Part of a small language model's weights: a variant of Muon for these matrices.
MLP neurons of a small language model. Each row is named by its layer, matrix (gate and up: input weights; down: output weights) and neuron, and shows model dimensions 144-271. Each number is 128 + 24 x the weight over its row's rms, rounded and kept within 0 to 255. Numbers have three digits each. A neuron's up and down rows have the sign that makes its largest values positive.
After each neuron's rows, "fires before" lists the tokens most often just after its 100 highest values on Wikipedia text that the model never trained on; "fires on" lists the tokens most often at its 100 highest values on Wikipedia text that the model never trained on. A number after a token or word is its count.

L6.gate678:108084147147121110148151127090139123108118148078096114144137104129122179134116099110136130177150128150138144121130116132105135103165154227125155136124127095127140162091122129164125133157116162113129104138168117136119104125122126132102145168154139119124147115111129124142089157126095150152079094127135109156121159135130087109153145146175145111113103123162105135147126140147175145144155
L6.up678:128112130137126133108136124122159118124123138151159103104173139144156112118156162124119104107096116101082123106159151145111125102112138132102092165175142129106158118142148140119115142128082120133129113105124118112121106079146159104143156117155132137072141147154143123166140169141149145109116148140111118126099123131115129099136134112154127157126174101140124106139139140098115101143126
L6.down678:130179143114097112139120139109130135091135145101108114129076115151136138129140078132121139164150127148175102157131097094123162096143138137140148152114136139157119144126100147146150091141171156116129128134176128094086096134155130138100146124123128112150100085101123118141140127120130157164122128124155127133140159122115118137131181088107101132131119139086169148173125142156146182117149
fires before: " " 50, "\n" 17, " —" 4, " Team" 4
fires on: " |" 87, ";" 4

L9.gate72:112132123131138149127123095148135102105165173117100127140117117103146144132154114119163113088137144099124113114136120094129092113154129164115138114154115144156101150110127147145131107138084122169133106164091115159168159066141139133148145122146139137178111104122132113121089123110082130108134115116156169133129131075128099120113163086105139152122148170117143115133124191137134133067140
L9.up72:190134151111148130157109128119079128116143122089126149136127114148078157156131104132113136138170121100137144115180103133147118093131148135176124138103122153108063119075091111075179168105106118138145133120103125131154150123130148102115116160126110118143101100134138116148131144122129165134142115086133145119112145112110154114127133119090125158102130125162153116124085130138101125104147
L9.down72:100125111074150129113096124104159159146106160118135115113114133163137148115179140091143134156148099145131105165112111135090136185119101101090130103141115068119170114169139178138118131110162141107151128109088154114163135149121145136150138126126135182162100091118132095132137145156155122122171122157103116116136123144114111124140101136125092086134159083118093088112116082111158107146117
fires before: "9" 23, "0" 15, "1" 14, "2" 10, "8" 8
fires on: "1" 52, "9" 24, " against" 5, "–" 5, " |" 4, "_" 4

L9.gate478:170102183103167120185149133106164085106158143154128146067109143118155131159113109139146133110139142119114112146119151102083141119122143159101135182085128176132129114157163153102127098126142111111119150069086162112126127090097150109177150115156151182123100169123112116110137070159127117117112125129124152126140103125124125103142120140129133132090134123121132122165171131127159090149164
L9.up478:112084154098141167122093132102130168089139154161155144113162160092184118096095080138068126134095135103115098149165114139134157143134087106093130124129153124166126112143147133104104101100165112106125097089147084145127128124140140132122141137129178181144108158117093136106129123175092120133114143177149143111152137174109122155100147128112146158118148107099116140146115134105113119091149
L9.down478:147123126115124191187076101135171121156126143131162132142122135113137148053113150120126110136076138092144078141117110172131123127105121101135170155127131121142117142104121103111108148097138133157134095115149121092109079112152132165110122113105137162126124179159110135120112139149095171131136135133131167101126123105107089128125114075140149164114135120117113110117152084130141088125130
fires before: " (" 29, ")" 27, "," 8, "." 4
fires on: " in" 23, "z" 14, "g" 12, "s" 7, " cm" 6, " m" 6

L12.gate500:153098128155120146105185104120170133104168111134126096110106148146160143129102148100164076134143126102154168117135094153125118127128115161130122148170117137141097148171115137121133163115128144103117110138131066121125125136146123154107099110100108105117164094107124141080168143176133076115137109143137127128146112168144148160121106120101079083159125126117127128163107125131143122149164
L12.up500:101094151118153131130120128192189111149159126162150105117126156146168136154123119117159128095096106099132132161162099120137118154150150141163150131150145142136096153167128138131121134141149117152072129122143119130156098073147151117113121067147085155154126131120146133168165114110147100124145164128161134123133105154113140165116102103085141110119085161124165134133115176084180098147155
L12.down500:097089092132106151160118171169191154146106086127111132149111119164177111147100139131146115136122121117148141142141117141123141159107133133108150109119167145147161166137095148102094124159147115149072168119157061122139122122113128145138116123122098127151131148127156141167101100115109114105118143118100136136138090144117101155118100125151111124156126117106126116145131160083156122135112
fires before: "-" 88, "\n" 9
fires on: "\n" 100

L4.gate129:154139115138120120146133129090128165155165080099115132138143124098174136168108172109113104137125125145115109136143143114099114137135093161135134140178148118104132151152172193106149133137134112136115135126134154157153120147087120127147113124131177151203111105113111133096137118132101115159111150115169136128147149126153096134130075134094126123143149129134109098103124166099135161116092
L4.up129:118133153098117158124139111146103126167153139113170125152169096093115118140118114082134130130135111123104119155152134116133136112110147083097148142137131074128128120074141048142113167079153146145122108165103084118118097145142088129117167148119120141121158145121138118167092118131140125112135132099138129111115144153100144101119148106108127120087080116135147131128104087135168132163119
L4.down129:115117102159127107127150131104140132132102108128157115135167103131171165096093149132131128147132116121061138171166123097107129134117121123122134133162138124103153153120175167150112146073106129139147111169129121136135123135137148130146155138155148116157128119120107203119181082123126165146127131140142174139118168099138167163142104090091155100142156068116116101136140124121121113114132
fires before: " " 80, "," 8, " –" 4
fires on: " July" 19, " May" 17, " April" 14, " March" 12, " October" 9, " September" 7

L6.gate545:130126132084165191162153113117132140129156140116094124147113095070098120107123120102104140129130132092158122100096126113115118136155141066166169123119073128135121055145165112151139177127117105127144101106124137165136089130150121114095080168134130122118129125127130123087102131141128091145127138135167128104116083114157158141150141151128142173125129139112154149126132135106175064145126
L6.up545:105143140132113130138139128145160195102152142125108109133148109132139151162090119105094177098073132144128136141095131112081121111140124158145157120120101160118145125130144115148103126111140133143142141116174153076123110150138130139120127148128174058146150152087152157117139120118154114147133123154107082178123148104145139114126128126122145099142133137113109106141112127158120099139142
L6.down545:128131132124125134129134134114081109124098155126196145133127167124102094095125144152187105170165077142127149116155151151187121103158094124097096130151168122107129143106116168096128094117119125156094140137099130117139118140144117129117119089120098159152127107175074145127139175159099122099133109103166166106114135132128110131113131125112142148141101103147104137111107139097095128099119
fires before: " " 49, " |" 8, " (" 7, "1" 5, " /" 4
fires on: " |" 44, " /" 6, "–" 5, " " 5, "6" 4

L5.gate309:152086140107129117170162106143132114170135161146129058130106145165135119132128139098124156125137085146137133121178119122096094119130141134127110145161100105096084105155108118134103131088111155101109124105091139134142147115093110147135150118177116154088140107132107131124100125096178119115112057078105119126122127122149097151117114168122168126176096137126121123124103091159111130113135
L5.up309:128125156115161143164138147139134144176145101128109099186097155160137143128162092134117126127131094133135151110128115166136124139160166113096140121126145099099169160130094130122100120091107139095100129128135100100162130109113102111126123131132115059093127139139121157095056139115146121131158103137146115145162119137176151087111140184128149129115161150144136091096123111144127166104137
L5.down309:090140113179116132102138159122127105112106172126093157123134145102126140158122122143154153166114137109088113121091139090137136122125077124120125138082106170152112101103142158143139110211136107149142125131144103135125136121163174084173124133112124142159090084110096120167134133127110132138145178133168112139126105086091130145130121095136095131133124140127119153119144148114142138141139
fires before: " " 45, "\n" 24, "or" 9
fires on: " |" 78, "j" 9

L6.gate485:124106142088153094122141125154125135120141167089141066119131113106149094146127118141112140139133133148126162157102100107138144086109159162110100142142126070112165148121091118074102128108139075083129148152121161086123081124141129133084175130136105108168105162114139140155092093123122131158154100142110145131127149106134147148102095081157088151151121138152157103103098119114149145150134
L6.up485:138151160144142144157121118147104134146145167140130122144152086113137125118124135112123128118109117127139139150153106122120148131129147136104088104104114139093137124114153150134129107125165126131121112124136109117094145134130086078140119148135070102100133118091162121080103099117105138163115134147131120116157128149169084073117116084148155109100137145139136117165149155152098125131183
L6.down485:118179108124100111123169097143139138118109171168083132135101101119128113135173169139147135148122137109140104169120142119105164117113143137102108107150152135128138168144090121074130174116118110096120176129159111064120102121143130127124100126111130131106128160102115118127110155077125147140123137141154113133120124127100104163142123110144140121144108123127110110135098159143096126108126
fires before: "\n" 42, " " 33, " +" 5, " ±%" 5, " −" 5
fires on: " |" 88, ";" 9

L5.gate285:115145147159103120128091107131100141139115128104116155138141122105147125112113140094121122133142103113091144105167137131134138137120120138136115138171128103122149203130145164078095103116157144067097105143162100127161125122125120118114121135114092123084135199181138162133115101172131112133086148149150098126133148085085129166132086088126129110125124105139157095116127163114143109126123
L5.up285:085149121166113143078097111143077100164122146092166110119150118112105138138152119087123120145167108134070138119127134107114132136097126120152158127148100114178087132117167091138108212109137172084140137145151105100164073079118124131105123136147090138140139131158116114131139144160140157130141172107154152141120135124139125145166159134097173132135172138113149155142116121088151126121109
L5.down285:158140094116128123101167164155075095144122139141174091138145158142063129111124115138134098111129142100129128135093119118149146120102144120129156146111138135097125154150125147140140146134104109152141142142130076155133166158168148151108104123141132147134140132135142097130153159131143143115133133140101180128127111100109135118124156171114192136154113145138104161163124081147140169121130
fires before: " " 68, " |" 8, "0" 4
fires on: "0" 15, " May" 12, " July" 11, " August" 10, " June" 8

L4.gate44:145111142139130122138107091154145121103113141123092126147143155123110108138114117097152086151150175139088106130150115145122085146094166131141127126145086109133139166115121104127147107065161135165137142135129147126121109122151106182152123132116142134109096132117106142136161129184115121164184125153092147081112108141119141145137110176097161088094132163109128146175146150121159096201118
L4.up44:145135139143157122132149148110167099137145125105157154132164140111109118103119171171119098132152121178108108141066116141119115127119145183123118132088128151127169157121105130132129138133097132143115124091107136110155126185098142122091122114116086165091173126142072108106132157141125103140112160106134148096110138140148127121178115084160166109082116155155122127093153117122167112154104
L4.down44:106124138151146114125134145127154163128131117105167105110132136121129137131163146113140163119058140134139137139111141121118134098137148126142081122120114138092115117136128127155125118157118102098133157106106161099094101138159128124123118127119129132170101153119108092141165144100123104114146097081111128120121147142115154146145120101122186157139136139084143131169129132165166104144118
fires before: "0" 58, "5" 7, "4" 6, "1" 5
fires on: "0" 55, "7" 12, "4" 12, "2" 8, "8" 7

L12.gate426:131118100153100106164152085158113118164112126133124068111114113155113171106122100124103114169162120101124143164118100123135144130164127129120078167102099128111134108119117165128144154106114149157136121130088174111106163108201144120136127148134108115103101122112128155168173157139134113094118162127191139115123123115140129116086110159125114127133129108126184123133182125124130137127105
L12.up426:123166071080175174155151109161148141188136128157091116112115142159119155141141105107128119149129099172122126177131154119112127116170167141148089168116143145121149116149127161162123094098119156103138150133094162157108116107145160144161136103130102097147101123147121131167103104139151131107131102121144140170119121088135110117108117127099118160086148147177104104107110127109105116111140
L12.down426:146164107151162143092115115138142155109108086129149127106094127150144154112114111157135144138173136126147107127136108119128131091165153116131096154144127187132165108113103138173139121116195162106146123143102135148139171112164157138111127096138096113096145136135165163194144127168115170098131153107131128123192157129120164161112141085127099144115148123103144147116106140131128161140108
fires before: "2" 19, "5" 18, "0" 18, "4" 17, "1" 14, "3" 10
fires on: "2" 41, ":" 25, "–" 21, "′" 6, "°" 4

L4.gate260:130146170162132128097178129124169055119157130156131139140130160127160176142077101137132112122118171147129165130137115119145059134100126128118119097085104093087134137162150122157163122112106128112083121144099090129127158074150174142130154131141121103133127106142102108123109134157152123166144160106154099113146097132130118109154091125179129131134171146122161119142125107117184111165157
L4.up260:129113114120132118136136127154137122133114167118091121150143125148113159176160155141142111132154113132152101112126116121107135095151131103149108150100117112090108132136142144150141187083111098160081114126130139098152118150125094095142117118125161111108161109161092148125128147105160122153141146119110123115180169097129127113149098145131109145142102183091106160095092132131138106141151
L4.down260:116142145083122153101126097109130102112101092123137146128115185096127156120170159128141158180126112104091159157097124114148130166118126114131121120154119110129135170132146104144110095165125134086125179072098113108140086166117124140089123163113142101139095134111120143164149125132144154144125080104147121123115104106114146179137102135157098119072159171126193123153128106131116161118120
fires before: "0" 41, "2" 8, "5" 8, "1" 7, "-" 7
fires on: "0" 39, "7" 13, "4" 11, "6" 9, "1" 7, "\n" 6

L12.gate367:120116156144128164143105127109139112120129108140146105111092146094110146109179108152147094139173099115127148117152118138141129150131136159082126148087154122119108125117130102158120129095112119136141137116099159119094107110136169122116172145138118153143125162160126127139150165138153134109153100150089120162137158110150145197168079166115136155124161103130106115101109133114110151121131
L12.up367:094136148133107111108113151136169149125150111104138135092150119148131142094109089177164116159136118125120123124131168091162120095150146146111119177078140123165107091136110099171104108077144166119174161132118154135107133124121160145108131085120110098140143150133175150127156129132134151099146109148126140187119124124150115194155137107092142170103115104119123172115132113134128130111116
L12.down367:161139130094132185113184090132099075115133149176068121133124079140162119099113187109104143100129124169132143087122126170128103089119120103116105115094133110127168146118096115137155133133115176186142083109127108124093115116158112102148131122116138184109104124107116134121113156165121157127099138125099121150121107126133100111128102113132120132120131137161151154142139131117204116142108
fires before: "1" 21, "4" 10, "2" 10, "3" 7, "5" 6, " in" 5
fires on: "9" 41, "0" 10, " Service" 4, "8" 4, " training" 4

L5.gate622:108139106143119128134144144128148117109119102126175121135105077133090148120130143110091150114125172142160116119114120170153148115158131138090162119109125115119163082089082165067123100148152145154142134110107122172151129123130147133118160136146158143138137139113109102135107090090137082097141120128107124121173175150120127107101172147128129144144101120103153145107170113095149133113126
L5.up622:152122170133143144116133105144102084147135141138130130120114130096140105132122141087159101156153182089132124122132143135145070131142124080100137152129143133167136141130178163132126129168137148141142167118144128116133115113134092152104089151110152120137115128099099132082067114135149142140137124113166096176136135182146147147125127138110136124123122155133170142133143149111121123103151
L5.down622:093117082105101101157124141136146122098108136102141130146095120126100131115112132152116124104132131153127156145101100128121162113145134138125148089103136131121128123109098102141149127095123092160120154144126157103147136140132131121133220160142134120135146147112132122148143152127120086121126119128093136091085114098119123135074131151160099121160102094085091129135147106138134123097093
fires before: " the" 40, " a" 9, " his" 6, " " 5
fires on: " during" 48, " at" 19, " via" 8, " throughout" 6, " in" 4, " using" 4

L4.gate290:140142100150151128163147107147131125086132149159121140127119160130130109123119151120087138135137138153159159113181106184113100154140072124121179092136104136161172148119129171130180132090114108112108105133139153119077165121116080133152153110136110170122122114137135116115079148128108151104135168150136161163157147137120171127110115114134149164126159140124122073134111108155156110117089
L4.up290:109149127127112140125095167122126114149138108096122120161122080122102132174139109138152102091088149175129119094102106143109168121129122113158080160143116108112138120151114153135094078145167175164169132148115115114121148143126153104137142101159139128123079100107168132187171147139140137162080111128133099122084100134078123109134170145116090121174109084123165158135121144129145122100125
L4.down290:132128089179128142114172094143131160112129103136120147128104150154161133114107141153096148144153141117143135148164129156075086132140085138138194110138160127163144142118121107130194152108096114088101127138154122127126128125119108179098140095137121167123177109165119128101099122143103142087166135107124146137166158123161159163108138117129153145112139167102134104133114130172110132127129
fires before: "-" 67, "\n" 28
fires on: "\n" 100

L12.gate744:125129154119180115159139146086137144144155103185133158140161140106100135124104133166127073128119120121119135147156133122119135114129157106139140140129123167132178073105101150095115190130178102140137145128160084079115139133116119137116092178120129128113121163126088083145156088116141130119104126131130157150126144148096144134190142123114127152172136066130122120146146143123106132145068
L12.up744:118125094121144149117143147131141132141151106182132158100108129134107087174120121120117101145117142080125109140118078149135124126117098106114094162128135143090155137137132107130143154151101110117078124124137110121122115140160123100151131129090096139119105107118126132159151078113121119161134095117093093085105059151122140142143082118165141159121151158149095145188105153134092186141158
L12.down744:121137121129116139137126130146173107134105125124149120179156123132161113069118146086133164141141100086134174070106117117099122121130149138153126107151127083115106125128093123180133109139112089151135132141112096149156141116137145146143125114136152127118095148120126144144114107132093202101112166133111154107092120121110122112123146147115109096130099146123110122139163151120145155113130
fires before: " in" 17, "." 14, "," 13, " of" 8, " are" 4
fires on: "s" 50, " schools" 5

L6.gate251:169166116115144166118116166123122135164132163127143089108100100108118098131125135108166144099144090080112127089144122120129119120093179130136153124147088127102131114082146120120132107065128150134105113119121119156156114117109123131100132142108126149168139174110092133099106150124140133129133162150135175072103059123135119143110140103141130116122119131113157130126153138107082120166160
L6.up251:158077130110142102114165104116137120134180081098093127119120124111125140107115094112134141119152121163115104088103126101161145120121167145142118120123130118104072107091145137147115136141143089130158140133110145122145093116137130163101146123124031142167143118134114168143121142138097119134114127125112132140130096126125155161130086119125131135087114118120127139083100137160123154114164
L6.down251:117110136155117126143144174175145109084107185163147136138116141163136181149149181133128114191149153182135103160132142127114151160151100130103133091131147118148196193147101113103111125117117114102120127153133097116117173125135103150164087121147157119092119116141144113124136087130121131105147120111103137141117124125125139116144112131149155129146117129100138141125147160123145105114109
fires before: " " 43, "\n" 13, ")" 5, "S" 4
fires on: " |" 53, " ft" 7, ";" 6, "," 5, "ur" 4, "." 4

L4.gate562:172103161157122178143106141149107144109115154138150174131139122150145158139159107124086099095153111114112123145111114152140145114123117183123148145110126154125117118117137184135133127130135112162084167130102080105123119117174120097120166128122119133083144144171106120084131122099101115138101155123151118168140105182105118142166125092116110161098117106127101117133111128093114140112123
L4.up562:134130116146112131148130123136112164148091137112129170143125132111103134149113079082112111150125140118070098128133094148078109132126141182134154159103093155087110141109106118142124105104110132144120139129147099167136130114172115082119150126109126119123155133152089155103105104158148126185136160159162167145123098144129125145123111151108125109085142050136142127127112092155140132105107
L4.down562:155101141102110094171107109148138143137124118086167137147130115131110083106115125108131150142120108112132114083134116109161118111135143109157099122104141117125162103134100107108144107073118147134126137148145134128152119101164134151096100149150142154161129100109128167160095151143146125108096131144150162069155106126157128082090102140094148106149148135125111156152142111102094100162136
fires before: " " 41, " |" 17, "1" 4
fires on: " |" 22, "-" 16, " DF" 9, ";" 7, "born" 7, " Apps" 6

L8.gate227:160104101138172132158131149125095134142130152082125158166143126125149093135137116171131124111130123147111094131085121117135136119118115162121083121160145113171085121167157126130114141084132104117117067139124147142104153078112119167115173151114130096141138109127126099116146130131143125116076161175091136153123175150156108146150126105125135160098083074158113150118144170118115098201214
L8.up227:160111145164148169170105174127155112127118067139162100146148130158149092118075080138112125122126123156139124164134134112100131141142148135109118101125114111143159135135113127088123129137103135121129122154119160136127127084143162154090158083133133112150158119131116131178129103155136118084110176118137145148145156121163098151097142131141121142130114116091115094132137134091146117172114
L8.down227:175121148134137132172128131115160098126130086132138141144130138155133104128090071129109120119122117157161115157122132114082145165136126128118136156108193112162134142135130126109093135116099111163129135151118133130130135106141172145120163090126139098127112111115106135142147114140134118104116145111097116147137141126151116139118164122156124146149110149084114148117127106118145127158114
fires before: "\n" 84, "-" 11
fires on: "\n" 100

L5.gate637:142142096157127121150083151123123150159151109120092121169079143111109120130129118099115156084124110142136128118128115121126156128159103140128112127130164109113144153153161141145142096173141134142130135145136090142124110111126101139091158118152152103169113139096123129118152120104162153132102109135102125199120110126113116165140106150076153121160115061147113155122138120125104098090150
L5.up637:140091080140145136155128151120171104134125109137129140157109137094085124071127138102138136138136162174126144106152072144106167101165158157097109141138120137141154116150140135087092147146141147172135162144144100135107107108102135124118109098169122167137139165118120157136162123114111128121152107177185177147126070132138104131115115158059139114153128099132145127135139130135185135129143
L5.down637:169081113148088114100140127090148159074105104167141105127079099129093141072129178151121144143107130106118114138144149108079096123153083156116170121152174111105156124112088126134145108118102156130105152146098096150168135081126138106121120116129159099144163100178140139126118097132114124103153147146076125126100145106149127125135141136167151101122132150136119105114119087129090137120075
fires before: "|" 83, "\n" 8
fires on: "\n" 98

L12.gate84:166092172174119120150182129164155148155108127147111153130151165169118125138116090149110155138146115152135085127147081109106171095157103124150149124073165123120103102135155088113122112155120131129120130074151140087136142133112109146102132133165165173141141112118193141108109091118143130130095125153172139108113134108113134129137121104122117111165142146138099145196084167127132098114094
L12.up84:115128149156148142173132136110119122134108151130115157153166094076124122128114104124108097145138144129150153112150125144151104143144096121144121152120102165159179125157125166094138120068095133170124093144114109112140122107091156097157170104128097151113117119200116156194098172155175139090146107111155102135145101113125136121094105144165076150125130134153150127109129176142111146051097
L12.down84:110146155176089112099136167174148098113107118120144100083111129132140144082142102141124071142129127143156107148133135117097162121143122151100161110111176150115102128134153119130108152145112122156122093107143106165153113123144092117111092143199161154102145127115123191137067104165122116131129148123148139171165149139100106114099145108120144123130102118103117131131082173165126104147132
fires before: "\n" 56, " He" 5
fires on: "." 93, " |" 4

L3.gate181:128112114109127130153111131123166146106176120096144099126136137112141119102117125128120144153136104109182093143177131145172109108144110154135141121066131085086128131130133166079118144091174170124086102118135100132162110126125165152157104112127162107140125154105111126082072125129150126147150141124125134149136148134132108151135172140109189139145138083153113143131101138106102131120119
L3.up181:136151137088120133153119124121157153129138101089140139142153124096158140130094143143097131169141120117156094170151098159153127100113141169140118149089110117112146141102143158068127129102130135155069111131136138131161131153138155186129126120134103118166147143075141089116080154093126109123164132103143116137131076121104109162171118135132165143118139121147159095156141109119108097146129
L3.down181:127102159185129105121146116141106098127117164149110135106123122156100110109146123103153125102136128108101149101109117093079119148132102109150139121201124107129087099131142067181101158135101111121173152139117129114097144136110097102120125131097135171094116116152135135150158112162132129114076125158131140098123139121123145108116113104109105096105116137105116146138103145152150123123136
fires before: "\n" 25, "″" 16, "---|---|---|---|" 7, "9" 6, " " 4, "." 4
fires on: "---|---|---|---|" 32, "5" 9, "3" 8, "9" 6, " he" 5, "″" 5

L4.gate696:106125145121109161134139121094120150134128092114117113136103138135147169161118081134130121135091165154173139094128133136161065148143121134132069110090108143137097120115099126121147140091119115117163103101105113174138125138142127131084132127083146139140163112091158124105136130138149133134099133167145109111151159101109128121164116101079109154153148106156146095120103120098117150111102
L4.up696:116123133158117163124119143088157174139155124125113145173115130122130148121154107165136112149128135104115131117174149122132138172119147122178084125131045111114142115151139130117137116109142157161111168074115136165134095118121089101115175153127139140066123127106162087129138134136157078133103122178115110156125115117104144121187142112116147122113135145151124131111128143137127128114141
L4.down696:136125127138167121105138092135136117146134080116123145122115167133088132123161134105120153149130136084096138119113132134116122151121115162141179154153154133086125169087110150078135157112145129113128146115117120102135164142124143167136096083149162114149125129177120160170117134149112107126167166086111149093150113112120145153088119152135139148127151163106121128134127147125173149124126
fires before: "0" 24, "3" 14, "5" 11, "2" 11, "4" 10, " " 8
fires on: ":" 36, "°" 31, "," 23, " ft" 8

L3.gate141:166096098094154083143117127103144108113136111145114158138137100153134118148117111089145119099093091131157135095132122099115134103120108172067144155139101146125107115090107136085138116089119106136082121096129137099132136098129171115104122086149077168129119121135139114097145107152157122126129089121151166153158111121112148138085124131129126161125117144099096135144112149134102088160144
L3.up141:139135092133162103081150180116110103135143094087106123129109117108129131073138145121141133138091157143119132164109128117140165093119139116140129173128116139112119116089128173163115140102117140113123127152137181123149165140076116099096120150174112107161088121171151114118118143144126116133120095152131176129127108134101107113159133116128136157102108162120127116097115110158092101138146
L3.down141:099144159137086149137119125148132134116088131132130137110148139149128110180106106153120095105165121111136122133131118143085103155142093150103127085133159124153121139186111096119129115164118098137158156116123085143092094144147121138178126131142143155105192157097126123116146114102106141136109181122110086106107158120179121145133126156109116083159144098137128141173136148098187164127111
fires before: " " 59, "\n" 18
fires on: " |" 86, " of" 5

L5.gate146:113126110115161138168104108100145129134127118134148105159091164145130136095137110098102153135136124163128126116167085098125133106146171126120125145133116090155149126120118123116170105137130145149124113151123121149105103086145128115128137139130132141102104133158096138161129132136102134098154142103141105115110116153111103141139120135084166114097116107148117123109127122098158098179078
L5.up146:124092106129121116110126108118122105135171147110146138199138089085126164116076126102126100160159119165135141117140128158119138119098148147088140115128046148110111142143131155138119134146110117139117139096143111148100121141085146157123137111133167141180130171109131130110132141085154152119118129081146080136129117114142192125164133152112123119163108099107139132120117140134152164125113
L5.down146:139081114126149107157159136114117151075116101165103143098113144136115098146117091168099112119113126138108143152091121089104122146147081135157149117108143127149134140145133127128165092132134123108123116142134110168155149057148143129128145080137146142091124118138136109125136066182124123112133152125074171175121118133175140131098126140102125117162098131146119140155172095144147136153107
fires before: "\n" 99
fires on: "\n" 100

L8.gate826:136147117116121150083119114129151125085126140116132122131140114102144169174158114121127119151096120119138116168128075156131080141161163103118180130175133066108153140122191091098148135115129123120108144143137149139136090146106147136150121154145154150122156169129101105134127139133134099131134121126149104055145126103127129135079161158136160095132144151119150163136149088131113093133112
L8.up826:117120133131139126129103121150134089155128145122132142111137163130149132149114092125123122137124110120140130126137136119128115145119095154081149099104184094109127120110145105098183129150122142110160127112118125145159124133124149111136135147143137118164111100091122092139149104149145111131130118177124113128120111103105109146128147122120161114123134144116055107142177119090158101100139
L8.down826:151125114148109116129153146128102106123117178131114151171126135149138152129141125161144101156158148186167096116139130103119134130100142098107124154129161138123154119132136142141143123151084141107119134112158154091121106163139142143110168164086112112142115135121126117082174085174149097135150136160089133130131105152113098130147148190144120127132119125160132145140106137160092130113127
fires before: " a" 22, " the" 14, " well" 10, " part" 4
fires on: " as" 96

L4.gate637:166106169170125131152133157125156154114109132127111116102130105136122122108080170121137108123112111153110093153119143099100087162142093145114172142077174109137150131109087141131166146086128114136159153119132156134141125115140073154157152133151091118137130170126099098141124122133134135153111162113119160108123092147126141149129115099130125125165163120105145093154122178106105167113101
L4.up637:175140109091164127111148099096127114114126154128101095081157149108125136096124164109156059144097116118159129150156104096158082140139137168085101166166173127103150121111131172145086149125137100121164123133073141128131101149122095108143142163131141078128129112115135116099095107152138112065147123135100155142070148143182131160088105151135110141124119095137094118131126121182125112127113
L4.down637:128153140159089123150129145128153150145113134129125170125124084137107098130088097132145152133125112159125108131139145118130151146121082099121191114095181109171128168118111096146135140101142141159109121123161140116116123111158120165170130101139083135134130163153126115140142142116130134211120117114120126098160096138096152138172137086199126118139124156108159129142130147071109150115160
fires before: " " 65, "\n" 10
fires on: "|" 66, " |" 34

L8.gate510:126144149154135109095118097170160109108139117147128117110141131147111149135136127146156099179181125097104143108131146191088143115155180156127148155134143147097177143140113107152135117094097134157150105085161116109075134096106118153141163131098156141113161146093108097127097161093131112176155153122150097107136058147150163124105091125112139140114094117151154103107110131147151125151135
L8.up510:151162102132116119154156123157151180139163088134124130123161131119116150095187154102124137168112138104150133165150144155086140079167151126154132163102144141057194094132182122129158081170103103112144103120145080129145121120160145107127160098083147131154139134138097139142084146111110117180124145115138090112120102089119145095109133117149112082142169102107124151133125148151121096121135
L8.down510:145089126097157111086100133114111101144129111151163125132103101123151143119113175138116139136139136128109116102126107080131097182106091100074131100120133131164094123086166139136105159100158102144113153135158102142150155139085127089178121113134122129118149113118100139105153128125139129079103098127148123117140117108089098172107150135102134130126110162113136072117112132097147113152123
fires before: "2" 12, "4" 11, "0" 11, "5" 10, "9" 8
fires on: "." 35, "2" 12, "1" 8, " " 8, "6" 6, ")" 5

L4.gate725:087163159090158106112143133107137157123149093123157158109121151097130124120130092138139099141113188146106127134114149137121136146162101116164174145155129085106130119134172125170125116148140176148139134129140152107099134142161153152090099128162112083138139162143149096147138148166133131114141125146144143104125102155088086156122102113141120106153122139122129120175149107159151162156142
L4.up725:156136140095142130175147142114130136134159140117126132165122094107111068146144159123143119160115126151149144152105117129126165140134141107087089155141164131117167133127164122100090145090117107118126117110154161114098130141116127130131156119112145122107127122103115126106124095119142191109107136169105170141114122121143097141174127142118182131136152180087092149153132127131124083110168
L4.down725:132109173128119144125180101124137130116118155115151160142126129139108142151154130167121152162138188088161104118183136139146144118139083125173136122111096105145124094139122120169171147108133107109093116163152088120121134115116126154097132129130121113157165081122162117138106099154101106102136119143124133132123140143144136165159145149117087136163144091150160155169171125101144133143097
fires before: " the" 35, "|" 15, "Part" 13, " a" 4
fires on: " of" 56, "\n" 15, " (" 14, " as" 8, "," 4